MLP neurons of a small language model. Each row is named by its layer, matrix (gate and up: input weights) and neuron, and shows model dimensions 96-191. Each number is 128 + 24 x the weight over its row's rms, rounded and kept within 0 to 255. Numbers have three digits each. A neuron's up and down rows have the sign that makes its largest values positive.
After each neuron's rows, "fires after" lists the tokens most often just before its 100 highest values on Wikipedia text that the model never trained on. A number after a token or word is its count.

L2.gate811:134161122152130146143133089144089078146129115168159116165169085090140090136152136133108171144119119144109125135126096150122140123101150117160161120169141094096148123120120119140146114103121150080168131100132124129136135127110131162115122114164104146144158107119156134115135147130115065141
L2.up811:150159097153147157111122106136124088193137143070145075124119127114112124103115088132140159139089137127121149124131118098137087108125147093110146073158178119126100174106132106122160095077147132099140137128143130108181110160117130122139131138127130149103121115136147114083141133121134101141
fires after: "," 22, " in" 14, " of" 10, " |" 7, " and" 5, "|" 4

L2.gate730:104089164136132122155089124138090142112100122147114099125149112095143129146163121137181137126124142120148154153176148135091131084131153148115091096112100113095134102125109152127128114135121117088129137100109108179136156077166153090113118138165131101101148157154181110093152126045126108075
L2.up730:129112169123153116152102126182136141161154133086126108156175072104159157125189135098185102108159133132142153141141162122122135074137130124138118113104096165118102114148159163167147141151132135124102127110091098128150143102123133135110109100144138112128133177158150160107151133115135120093
fires after: "9" 57

L2.gate709:125129083120134125118123107134137159123140131111104105131120120069151130149126117159136166121083102113064109184092106122160124087129133136110110123137117115125168125123132142145121162081142098060104150099174091172102158155120151120119146145109123131092137126174134102114160117128174129086
L2.up709:130161053127141071133153082118139114104113119136136113188124143149169112098106064140098108169133129108127128160102125129120123135098144111125116132136137083138128109112120094107117145135136122076146138130138155118111098089153141193151148165109158123171120145169120123114082159106098155143
fires after: "." 55, "\n" 4

L2.gate575:092131123073088081107126129141135167124101137124142161110119136156140136160123097145101127106144158086112110157127118137129061137057166128112131123138119125162115175059108131138109096150129089108112107122161123099141144127122125111143148142108117089117108122122116134173127098106150112134
L2.up575:123037154156139142114121137104116104158130084096135164115144112124128175121108109093135124139115130123199115083191166112137141109142113173120140107130115154173127124103149098135085125125116132160143125147147131131097132167118117161110144144175072151167097097128108111114156169171182150140
fires after: " " 51, " (" 8, "," 5

L2.gate201:155136135131168144154113134094144113084138120113096124127122118121147160081082140107121148123132162128103121144146119195119140157152124129113091107139127107095160095165112103084135150129089125092141127117111161121103172119141131138098133113150093159085135113165104131148144111089123132121
L2.up201:109156096129120121134109113120092166132124085102124132142136138150163101161134139182108127128112148133109127100073138132132143154111106100145103156142174078117125080132129111115149106127160121140169121140149090123127089119134122116184118084128123139069111087081141107167104129092092069124
fires after: "1" 19, " was" 17, "0" 11, "8" 8, "9" 8, "4" 6

L2.gate564:103123132172110130148128132129179106096140105112097122125156151161116142105106149121107131137153109108167149093118130103119107124132104155139126150142121120113123109141128076123135107141121132126120127141134102148093142118095105159095127135117159153157133098128121126117118092098067119101
L2.up564:079110114177094118142153071129128142132092088101145144132117114145061119118136142136104142140157134098136130093163114120151136145167100124170105093133101131092145129154103138139120130099166110130115135146170122143120127091128127167134134146146139165108081120132129103130103089131130169118
fires after: " |" 91, " " 5

L2.gate423:140115124159118116123137122093111129150106091144103102103148123098101138149139095141110161133116087135065119134148094158146118100141146134145148076096153118133125118189140124123129154127132116154116146120087115103154080160177149148162148126114161141074094124141154143155153106107127141122
L2.up423:106145082159102148133133135136123124155075132114109086137119099101088125114127110131127122120103120152158173162106110148118105121163088094125155083096160090115133159186091145126150142117141136190101091124140151081141124128145123116096145110120160107135131129133115101122123091151139098114
fires after: " United" 19, "S" 13, " the" 13, "," 11, " U" 8, " of" 5

L2.gate77:136121115142106103147141116120184182126124118129139133130122111150108146106154069108092160133143095149126176120130102111109085116142128147133118129140181090143157137112120103111129124093102087137107165121164167135122090131134118154130166113093073077109114162166153092141151106169129169136
L2.up77:103087130178160109147112146114153126124126091147109156177159099104109096152148122114119141139138124118123121114119135114118109163128118171146131112121131128116123119115158156084095134109152118127139125116102106149180197081130106136097090180125119127163130122096162136149155119125077138157
fires after: " " 76, "." 7

L2.gate0:089096135135145129131147115143114150087108135161150167167123168085146125122070131117163128104133145102138132156134133111153144139160108128135096157134122138122132123121143108130132150112141138134132138079108097154087124114122126140118133104106104117160109137148113124079107108149126150158
L2.up0:128072133105115102143134128164126112133126122107090147155140174121105114152103178100130096131105148127142152112156139102153058127148102124129115154140140110143117133156144149142113198136142119125119147152130138141134101087147090131163102121127127144128152101130116135112128156166142096107
fires after: "1" 42, "\n" 25, "ed" 7, " " 5, " was" 4

L2.gate688:137113118124118105128118116194105140174144141068107059119113153116161134127112138144095131118098136165100119100142142116136143140121151103082128107120096098119148123132139120131118097104101106098134122105123128098146161120183125097112111153116128102136129127139133088105146176153138191142
L2.up688:136137122145127138131129122110126095089138125129168151124138146131101103151142133146167127165113113136145108132108111120182161117160148132118096131117110103128073180095143118138138142120160145131107114152136151125131158115071076115157094148162106102145148131107168162118090114114084144119
fires after: "." 46, " " 17, ")." 5

L2.gate391:136123132151112103130125104141146151138108181149122112159118104114133139075107108123135181134116119146127141116099140112148145150111112105125147121149156080132144133147122154095127123124121118116133181147169114119087178120093104127178116132147099115119113128155122126152129149154128141178
L2.up391:105153145134107116124144103167119144132117154111156129183112097137128113093157113124103106139114098126149144145182087065099130130174120113124176112068177132158133153129138132099164100140139153143148178127111140114092166159126133164090103152104116125138117113151106121124148122143174145147
fires after: " " 50

L2.gate168:117133125065162149123129156135103146097157127120117108121134149112136118155135111165082160099186140151113139134139117122117101172118118129129137097130143060138151113158150085088141102100129161110096139102074193109124149089137142102131107119136119105138113117130131126130129135157165138158
L2.up168:107140160135142104146045113168126118102090152121077108122139134159120141177164154163143124101171155161144143166137099114165152096152089134135100123101136097150140112140131117096143122131140120097111145075106163116130155118123114117092134101125129113128106122140168156129100136099142120150
fires after: "\n" 88

L2.gate702:116113131109128093103117124088091085105104139165093171169146081122119131096113127129148136135184096134128125141143148158118138117105102107154108112119166150085143108164096125158178138100129112138133108121118159201104092126144133168156162124113149125114145150124121088129169108131131131103
L2.up702:148134150155148121109122138114109097142140128150140137121091157124137131164103121106127177134125172092113126133147142103131144147102109101145096141128157071135158111130135159116147123080146106104117131161122120107103127076125161141120134108124154125122121142079111112167096146116099120111
fires after: "\n" 33, "," 6, " directed" 5, ";" 5, "ed" 4, ")" 4

L2.gate655:089103160091114120144086136113101118139118138101090139105125139107117146155122153139170137092164139096070145138129141139095130089114109154118107120126146157118154160141140180160116171172166077120114086139156076103146118148166143100162155131138199119130126119142130114158131114128101138130
L2.up655:126115106116138163130103081103127137087144132115116124144127150125109105134167123093075141160082096130124122161124091133106146099146126142125167117133126127180119127122121144101115132135096155117109115164142165116109178132129133129109139122111104135036156145107139149154153137179114121157
fires after: "9" 36, " the" 14, " a" 8

L2.gate339:137137107124126138110148146169139153129123126106149090118131100125158098118138126202118122129118129149083156116078170110165148141101135133093136111149148085115141110120188119119105094109118134134142154135119142146135156118151133128142130172159110117113133107130143142144158129131114131103
L2.up339:108133129121078184147184156143176127135170128161152110105124098145102133080160133132150140137116151122122179127101168120125164123085114100122141155123086095113154119083153125128100101139136082124178151134172123123173141128148118155152179070118105095134122132166107099087140117140129133115
fires after: "." 24, "," 20, " and" 10

L2.gate220:086119182150128100128156095110091129120151139135151133140150146166119142100056152103151150125153149107113151161122136154161139103124158108120103057175139126124133135138147144141113146137145149141139127106154139159183107145148138125140147192114089150124162163127149160126168154178136117130
L2.up220:103090109114076126122095130165119103128126131102087066109109125142127125127135126171113122146138153118120112098109129087144115146171101134115159118096169164128115120110130119137164146106163127109152069116154147135130174169114160114127088174158129176082136060164134139112116138150144132143
fires after: "3" 59, "4" 22, "5" 11

L2.gate494:109157144160096140098092145135160152120136146148157140113147127156091084103146144126184127121149120125130115149137137107099105138119114149125081120102129159110122171096106088113148133140126138112115089169116121140111130153126158109145148081144104118107115091106110133115098163140148136158
L2.up494:138121126131136137122100118123103144124119215181105111125145095123106114153147128135126136125085126138098141113073147151144129113156144156131120136144160109117115143118135137164131124130177083121132133138155113126112133168136117120159145123143143129138142110116129101144104108134138130132
fires after: "1" 30, " University" 19, " in" 6, " " 5, " Academy" 4, " A" 4

L2.gate370:102117109136147127135138164109123102100109132087110116079169130161143117181077125163109120117107127107111124126145157152166111162154138121124122129170146113151141131137152078158141138144153130142151076144153148165120113145137100122148144095128152106121136144119102121129098149128120143111
L2.up370:106128094126107075138141117102156177089117110101156127142083155113116117137138153114093120153129114155116115089145086162123098115172162096104090067114119171153143160103134139107133127152130139120156107156176112112087181135158137109104153131089119084137153113126153134123136147163108089129
fires after: "0" 45, "1" 18, "–" 8, "2" 7, " " 6, " man" 5

L2.gate147:086113130142102123137152118191117096186157137141073131146114112132105133131136102135151116132156123131148089168127103144131132154127159094106122083106126110052129143135157139107132152129097116080111124119135103112123121129154137142174158116103123125137113092144108115140144147153171092134
L2.up147:145122107197080114124124102112120102147145171107163134138121111130117158148136160149122113124142140146171091132143140139132125090103175099157118147123136145122124151114131149103157159162120135099109093142145119124117154138128119130122073077160179133146142128122146072153162146126146096123
fires after: "9" 29, "|" 21, "0" 21

L2.gate170:124114145093135142141157132094158102145100098142170141200125102168160086117123136145088142130131161078132114137134130150121149117089150127137100146110143115122115107109134144110114055121123121151139110135124157160125108147152149154154100093154120098146090114124133086173137185171124100082
L2.up170:141144137112183150102114123141147151137149117130158097174088160148169129054157116157125123140157163143140131125105143121125131081078151105148162156080138084144145151096108114139166119117098120088187113115144123138153153137142122123148113087122133130088139150156128110141172134096116155127
fires after: "1" 27, "2" 23, " digital" 4, " " 4

L2.gate804:145123112123112086115133165154074099146113121112082147130134116122111121120097133128146120142131134137091111157122143119141113153136130112110146145130123078145154112139113132105139118101153115125126118098149125109103106133163162144098095118105125165156128105132047094135158114096107121126
L2.up804:098151151111143121103084104156125136128123128062112124134088148104145113107110106108077128113157125156103101146087192111100119121134122115095164165131079132130111154100111137118166160105114127131105113101178117102118156127154118121155139095101123139181147126122112125148098144127137129128
fires after: "\n" 41, "." 22, " and" 7, "," 5

L2.gate744:114113136127111125136139147148178114137080088110107113098156083117127114143175174090105134135121135094201152142127149104155104064090136138136148167106124100085111159126124110121124121126137126119126108141114109136163128126106122121128105130107127168156111117116136099133099146166190123082
L2.up744:146128133135141114130105165130187136122067126072137133083096109125129119147137157123098115117169118137117107177141136127151127141098088161114110133111103177117079149126154123118122148127132158152118135144105112153108085140166120151168121122094134144176114122124090150130107120148150135136
fires after: "1" 36, " " 25, "9" 11, "2" 10, "7" 5, "0" 4

L2.gate44:122112097139168125119097151126151164164097091129118123096149116124112171122128161114119069145118075091141155117120138126106109089147125146115101140134146143106110162134084138084117101051117127139112084122137164113127124125156120118103109137120101150147108137105146146113162109161119121147
L2.up44:110116105139130090121113122134119189115159129174065092108157124115133120107146113139137113130128089120098126132090128084104116113137130151167120145094131109126123144172115135123133123123119126104110110137128123100130089124116106110133123112121164161159155155128100175115100130158151114150
fires after: "1" 50, " " 10, "ed" 5, "s" 5

L2.gate669:175147091148093103111116120103115131185109144113115097148112113139151134157149106141157123144127149136181097117136112088138103154093174165164135113091144129130153138172117095090132119104128117113126092220146092104170146118107135116130107132133145146130115142119131158165072124128140133149
L2.up669:154136130160116140137081138103113142138123121092077121124160167104123127191133113110138120116073168145126133143119111077149121121130152178148110130115116132130073126127150150109098118106108114165132177142122109155148108145154126140142119195168172102123142149151126114086134116137124105117
fires after: " " 37, "–" 36

L2.gate50:119089157157176139110118167173144148119162144166103147112178160125136074176154116113100115110107130119113132109092098122136138132141118154123097177110111122134143111150158162107102120119138108136103120151127115145165113116145129142087134162131146108127136119096151139110122130111111136128
L2.up50:121113078151116125138153144131117158057121129173127119113126104161077111136124100124094118156093094138106143083095134152116135097165125145126129150152113150139155100150102141088136079170087134165126169124158112117128134153087103164108180120172147220094130109143139159169121120116126097109
fires after: "1" 47, " |" 10, "3" 5

L2.gate671:135083149143137100123135120136172099121138144097123134162102086153117141120074164116122149128130137128171160096115153128128143110162135127163122109078165141107134112075132135103160128150134101141115113131068159146144126125117155119070150104150115117135096129159119121103112124157100122162
L2.up671:146120097133111133144159104131112102127110147128131142094114117121126112146105153112113130133092092083124157137126098121134100112181126145137134132108133166131142110123150124114166084154170126131085145120115122118150145155136160148143155123092120148088149125150138152127130100130158114144
fires after: "0" 38, "5" 13, "." 11, "4" 4, "1" 4, " with" 4

L2.gate419:136113113130124146182127096102125150128131162092104081132066123113109134104113121140093181105125120126119123124145144138104096148140169114128126125110122067120150112157146129109094160107159156117149127127152119093142148115173155110109160141105137135158107089130128127156113154102144088089
L2.up419:166114112131103135133108129109106115151084150114141134158104072088132111110083142091130157133086141156121131092098149095128094163112106130144150129145117121124118090147113094122111092098147151138109115113119199131120102111137150131071109106150138138154089142141149123136144110062111112146
fires after: " " 54, "." 7, "boy" 5, " the" 4

L2.gate703:097099178129154079089131120149133108141091145097133102105147104099119134171149109164113119172103158141130143142117135136156125135145098162137193146124113134148131120148131095136114126149088112084093076157083127136129126161144130099120150126175113126143151099159146144086199154128163158157
L2.up703:114104154103158118105110131155138106172108135132122138094119140114164155134149121125119165145078136118130126139098125094112150147142121104152158137117106169141133131138167104083130137114129103138066089107156146096127090113111145109115141111135127117131161127093118116115154134111135165186
fires after: "1" 42, " " 31, "van" 4, "é" 4

L2.gate79:137104096160122120147181143107106123116120124150147167109134156157123120123132130111151179103103139111128095109135150135138118114115155144132095150158138118139131093174145193127120137089167143124137130096130121122125142124158092118133141158149116115115127120126086123131133114128142147116
L2.up79:121133107138117161139112137066143124088108140119125130073085150166138183108115185061114107139149123097127100172118116145098160119151117112135093181137138119146148156142113139100126106098109109108180135109140131098072122116118147128182129101135148102067136121124108158132172144124111132206
fires after: "1" 87, "–" 6

L2.gate481:108101131174120139115139171161110096117137112122153114112179152110152125164140147121122142130148140072104139103162124153187127127188141157085124148098124124135153110150103171146141110104090066130136192162155123144128122127138101130094119115121161120138110108140120099174116138141122107119
L2.up481:094158101148147122116126125106156153096104155129154108130121125107096141110102159131117119135168103107078092128109114100147146152149117189126120115111073110109136122175148135115121166168132119160109144133151090118158117121164130197134145134110152109138121089100139136153099110153071150128
fires after: "\n" 60, " |" 9

L2.gate518:107129145144141127124096116148158110192150109113144099133108140152188157081085124117137052128171137098143092152103123084112082109159163076135147088064138097122151158139096118112172144108179105104139110133147116135120136128121135120119134135107112112141136100129132145123136166137109096114
L2.up518:144142150111149102142093102148119101141103087114117105173113121152149145126108150143140080107153138118134098104138118112136119089139144136102100121088142107103141119126167110124149153107152060078171105155116091118169145109140137101108096146132087137117122146146188135116135177171171062117
fires after: "2" 72, "1" 9, "3" 7, "8" 4

L2.gate818:114119133123116126154153103117123151131118129085131097142117124103123095074185116126122113123188106133141158113110143093131130145131117107107135114169134125102108132143105092131134149096117148139120112144148126118154129106125152131181130119125100146168129141164104155132113115163116123070
L2.up818:113077160113128125123143099124102105121151164136110162141117128115127127165137153112079111156078157110094141153148135157118165131123138138135114130165108111108154131142127119137120132118166147142142114150103155159139113101136152145117147175137135154158127118132101132114126167134080141135
fires after: " " 36, "ani" 6, "k" 5, "ed" 4

L2.gate353:112118121157109117159104128121158105141117103068108106118140161136154128114171137134107111148187118129126110162162130101113136143129063126113099151116120118127096140135098189170136170089142123116192132132129148115116147076160102114124120150092151167180154145134097143090108143128117114106
L2.up353:095128133130149110113119129142163097152128121170141119114113117134129099136156108092141101117172110143094144094119093109091165081076183155115143117118161060141143130110124167120110136156144123108124085159130122109173177110137171117125137082135113122133128108125130115136136145151122074127
fires after: " " 41, "1" 19, "2" 11, "9" 10, "0" 4

L2.gate232:133155099120134119125103155141179194105111140122159103142121096180122142104127115119112148106134102118135115119163131089117095163119149153106148049092134101106108152137146087142114149122152117105102154096100124110141186129131152109122149127148118161109124091198098152114080124101167158154
L2.up232:169131143124093091127101116165125153131135105184141101169076113130142081124128155124128168143112114133165153175138139125138112123146136120129102154105119134151102161070119144121128080103147128130124127115121150095102116107074120101134155130125122175137148159082113143137147105089158154125
fires after: "\n" 91

L2.gate438:120098146125145136107111136135105117157145131134156108151133142139140079091124168119109144137142090170164130127106135118128137134124108107110150106108146130104141126091126148169110145111159094075118122175119117125100143164113143131149166140088158101115149090129119130086192139164141144115
L2.up438:133126101163143129127124134161119127148103144162138172088095089135125148123155119124106116121104156129162165165133139093117133108131126140132132163124123109124123150150147166146140109118158156155083117115140142146116152095094123134188109128089117147144153139143139167123104115149168136114
fires after: "1" 44, "9" 25, "4" 7, "8" 6, "3" 4

L2.gate127:169203100107155168136088141133132137066123151123088128151153144122110111125110121131157116112121081160109145125138110118117138181114147136136122114162120134146118145146122135098127126117138099098107101111129149147129119117136124130113113119132148156108120126114100139136076069107074124143
L2.up127:126120154070150112092090155112123112140131125085149137102138131169141118076100118097131122130137125104155128119139125136152124180093119096111080148133146126111162130131148123127138139143139145140135108088150117106124111146138136157121075145121099101116145163135106149118120135097138135119
fires after: "2" 74, "5" 5, "6" 4

L2.gate446:125086127112110079128144161117138112132068134128137126096085095130101114095128140116139135128141095105168116085135121103110126134116143137100118158133127136091140116084143177116158131114167108104123127132189120147126121129130120128143133096131154156138131127141166115173146128151164093164
L2.up446:114110092115106103131162159122117152153127124100127100110135131137112164127106151125109168133151123134111093109141148143104114150141110122132126109107117141095183108108187172129129136111169106108168112090144120155124143143129174082136167124142116127148132107145177112124137143118138134172
fires after: " " 46, ";" 8, " |" 7, "\n" 6

L2.gate277:149124101133127109112125096089117077097085140122121164140099110109086128129147132143161120102160097140123100147141134092172110115147137145113128101125140132151140089095169103138123126129120107169142165157064149108124075099147107150087156089157122159169105100142140143126106130139154173159
L2.up277:114138134119132154117156098158088101100118109103095139104115131144109139137111145167140105071110134120098135139131123138164168135098164151092082140065126136100128096150114131156150122137118143105152132183117143121118051129108109155125133101127141160147134118107136163126155116137139140106
fires after: "\n" 42, "." 26

L2.gate620:135121122077140077149125159168133132151122103142123119131095123095136119131136123181102116144113095113113131139159160150117128157110149124111173132105136112115126123127191156075127104113116129100126167119097184133108090118141123086109106141108106134146121112138147100128100143138111121163
L2.up620:099182150148134118112097144161167146116129116153164094136120150141097111108196132114130104100128167149166165105183132066133096093159166111113144142081156122108104150093108154139158126150100090141120140134149129135112135081141135128095126089124123136134109132126100182110113125134132092158
fires after: "\n" 100

L2.gate161:132096097130138118142154136106096166081118108114161124116103137145128103155123133087148126140115143085100123122140131155183117150170127115101095145174138152097088112140164150139107150109126119140145169160155166123109153136155151170128144159143111125114104101166126127113162138168155118149
L2.up161:156110160145103092136126105102081168103126119137159123121089090096137138102108102123118123134128135130176110153114178159152078149119107074132097135136142132128115168145129077172126178124155151080114086156126137130147142116138135087129148107110152130131144136170119139140171137146122106155
fires after: "1" 79, "3" 4

L2.gate176:119153117093091100146102112158101156139121115137108112111126128113112148134133094127125071114104098113126152067161107125119147116139130151129105140178151140146114140143128115151179148121150137148114121123109121114127120076135061177164135159133157128137097139155123158102119127139129104124
L2.up176:109152096128113092162147129146099160143087104115117148158083139142119191138146132129146166121156086088131127134170123146108181138074105136156118143156150118138141143150111130141161099117179149162182109141119157143102142143172135161127091164118141160135133160108178103141113085116099122093
fires after: "8" 26, "9" 25, " the" 10, "0" 6

L2.gate794:129083130168144095140113135136126120130160127139072134155113148117131145118088128116080160124135110126114112144152131150120083157168115119122131082101098130135156144163114166101123069088116152116142193129135138159104194121160154091141137115087128104147141116106147107124108123137138101076
L2.up794:149147143136132118138139184136159175118130112119151110137095137138110071112082093152151127142130103150153155158096095147100101147130131155093154084056114091153130179147099109086111129124125140123113102093147139102093167097126156091110148103128103149147123138137092110100113128087122105194
fires after: " " 54, "s" 6

L2.gate448:156161183111141123139110139104079148110126087081177138094120171184140160117148150116170150096135135123132174090138124112141123127113096140106100116134134159097132099103130137117157153109091145157159108096129161139125132138131127149110132170162139154118092157157127150110128136076114149185
L2.up448:149176137123113119110113115095119116073141133172165112129151154144127124097125125138134149121149121095106167128114133169154141131153110171123115170149147135121160144142129114154121130149118171133150126151143148097135118104121141158129132128143197099132122136155133085158106115105061116176
fires after: "8" 19, "9" 18, " " 13, "3" 11, "4" 6, "-" 6

L2.gate739:092100125113157141164132096064102131102130164140068126124130128139144095145129109136147150152092113146099141126166126164117109120121169153121128091158163155177157107157136111145094089109113205125120176100089135142115139136135128150146127139146146117090120158147118170126135097147127122121
L2.up739:113092066133087171081191119107098109129154127153154090138124100153147136094099095112134103124111103113143156138125140139147099136126107103168150148164159131099157172079123121121160136086118181139124155119113090134130137166160118147085134152119111099141094139101153129147175136158133142108
fires after: " " 65, "2" 18, " (" 7, "–" 5

L2.gate640:140191107142099134157167096104164137137136135140163131159068131134139107105144144113131142132128119125139129132123139147151071153164128130164095129158113125128112125118107126105133143178079101155147128110147150132123182152105136113104138084121114163143109103135131071152122136153146157156
L2.up640:108130092144138157148128105151124158104140084144126127135135157117108148115120159112122155159099114089092121091177100111131100131108148166103138121178135151091129135134174161095127104127092175114111114146150085156156119164119114118081157122142129128117138125130138153139152118128118131152
fires after: " " 41, " at" 6, ";" 4, "s" 4

L2.gate636:123152151159100130148121137158151142098132121160156110175135154155140100129124134151106138106159119078141153124101102130096081125152137147167127087122109107138141145163121140116148120104113110110132139126141188156092152145113119165121118151128104128100141099148119150157111118128134080140
L2.up636:176115058159110134138134088136127164114167178089157140120131145125161139083093119143137142106090120112157123160140118144095148113105111104099145140133137158146171104125161083151132125080133123096146136152104160125134104119121145123133099114110093097142139150136138147056107119132136131128
fires after: " " 58, "al" 5, "par" 4

L2.gate444:153088155165113138124135112094165158120125141176155074084094116147123150106098138124127123128150138096159107085123123136158141129112155113115104110133133131127131141121139152141110084135136088117135137155178150112118119142136123130069160113118160114137143128105127140123171146137113146108
L2.up444:107144117119117110102160116078130114130146101110150150098108113126125133130123119098111121131138151142145119138108122111103086155123140131129133126118129147095108121127141138130108107116149138107137119145117114099125149126093107095082158142125109105164132120132127126103129118198209172142
fires after: "1" 93, " " 5

L2.gate465:134138109161093152136155128128153152130123102073161116100090115123099142109130143124107129131131130106101108122119151113127169148153132123134130131125127124122133073128139104113145095139121140153119159128169100080124119093113127111170123112099117140183102126124154178164118145105095126163
L2.up465:099112122153101127157200108179142128132099132137147129127137149128137142162126158190114124123130090136142142100119172131080116159104099147135130112115100138135180136158085120154113133096125128121127142139135147174168123148135127109136126132125084123116134118134084116105123146130147144125
fires after: "." 59, " " 16

L2.gate336:126090156104184121128120136143113132145118126171129116120105094130147107140127114117140157117136126096113113122143130145137102114121174090110146132117118097103159141130154129122102128104138101129137119164147174095099117101190096145146109138107106092125128096139121153138145168139089136083
L2.up336:135102108135145126105134080087129149143141148096154148119089110198155132114113150114135046151144164062174096126117105092146153119138167106138110139137106140143126109119127147118118152138151100171137138165160108110094162116088149135121163122133135091123138101124129146123142130140155086130
fires after: " " 64, " Infantry" 5, "-" 4

L2.gate253:112132109155120144163128126098124132112132151174100178113131127155112097171170138143156140149131110108132112098142139077125116112093135154130154142133157152147091093153122132144099117131120136160145123139127162145127109132138108142113080156140146180152096114125100122146116109121153144124
L2.up253:150148073134127096089134154105152110098130148130107111105145112164152109146137138111116134112089185100133158143138131173153144184130147114099094148115130114122110103143137140144171111106151121102160117097120132112119133168173141159122131133124132143105121151121131073150158119103100096098
fires after: "\n" 51, ")" 23, " Member" 4

L2.gate538:131116110100096164142112158134142132116102130147174104086078096149131119105147140125118161116108139134138130126128131125153135106165128105153092079105177110091126110112141143140126132128151070119117135138143172104123113134141136095135121113088107121127127118171149148130138117135138131176
L2.up538:156124128114119118122077168140098114127101071132117145104107155109126171120130113127130093114109086107156124106114150086157091148168103157152123081146131156114135133128133144111131083122159138164127129159129154129125105122123075132138126084164107154121122133133126135080169155120130102175
fires after: "\n" 100

L2.gate24:116100112133085098124132136109168150111094130106138121133111140120112113163117122150151176102144169105136101171136162114139165120135140128131143155146110127148138109128085117121099117134105127159121143100140089152102167090153155137133154148131123114140125113180099123121121103140154162145
L2.up24:099128117127088141140126111110137172147062123126165174118126136093148147133177139164112193112155108133129131135108114154115141140151121159135120177125093172132133108119106136145158091099121088136112141097154118125111112101164147128105133175123127164133102118149128144109106117120159138160
fires after: "1" 39, "." 28, "4" 8, "9" 7, "2" 4

L2.gate298:075109134129140130118137125122145137097108111083145109138141122122100144134169142141105125133137102113165110157125088138132133111182112163096139161103101142144109140102105124130161117147140156103131142167097064124156134126078111126092144102128099124144110132136170156126125182135151149155
L2.up298:097113140166155098156119129084139166142102108138160129130094127147147082143123080115106074109108098110112120147149104089133092160165122124110100153120121108135060118124095131156117112152137116133103156154101098147141155141103054083133131108104133134151127103135160157134107132114096131120
fires after: "1" 51, " |" 10, "-" 6, "9" 5, ":" 4, " (" 4

L2.gate113:135143134106159110096153135170138099135120111144120111121133099118137124086146098111099139157127149117087148145128135119157085129129198110138115145157148134095135094137160144152118127085110077129088141107119099159100123133148105112152134141081110107129110138145166125119136099153150107153
L2.up113:137143142172107131137133140098102171142131108126142137121161104166131083114158158131146165140132148110145149140180126157127138140106152153118130138150142108112133081161148142117099151109114109113155139102108119111149121165124152107133116118119092128099118123126149137101145140139149097115
fires after: "." 76, "\n" 4, " that" 4

L2.gate395:136180126080139097112132154145121140110123147133135135114116111128106118127107137098144154150119154100149148153100150086135119120169135135162129135143133156102125094146152118104113131119143135140048130143140169101137103127103126151119143121133138139118139128127145156119124116115163132131
L2.up395:115153113118114121134125148092150118125146108085107110089120137144103153129137118146109134139165124117155161111139141141110170147120139097105139128122112109145150130108112121154123130184154128158105107129136149111164163133115164106114109133127123134117132111134094091105078124120139129082
fires after: " ===" 23, "==" 20, "===" 14, " ==" 8

L2.gate582:186182071175091127146140140118130116135097108141164080122096102115125142147112152156121131094112171126117111139143155138153123147142184152107072119124163116120104125125120136087089102141125137134137101085146127130133159146134125127127135084118125117115111108112111169126151109149094079119
L2.up582:115112097134133145123069125127169134134117126152151108127147120116129137137129151106155152127140132167167152130130100139123123125143126107166114156143150139189133078083141118113127053154139107117138141111146098099125112107113124144148156145136142131163103088102118189082149143118118089117
fires after: "\n" 66, " " 9, "==" 7

L2.gate102:107119142157114138111162123119131113149102121078150117168114111162126131158128109146103088131134102115121104191069113111140151162123154124154113127124118140123106134151102172125141133108112110153169138107158080107113125104145115150173127103095121152130169123109095103146141166101115114111
L2.up102:147109135094156125137132146098073129137094108123153158174115108142170144089134152145105149104094138098195123159114093095141156127126160117113129122107156122140127141122128159177076141144108126105105154115123138133114154078137116124094146169095130128146123130184115130117142135150159130098
fires after: "1" 65, "2" 28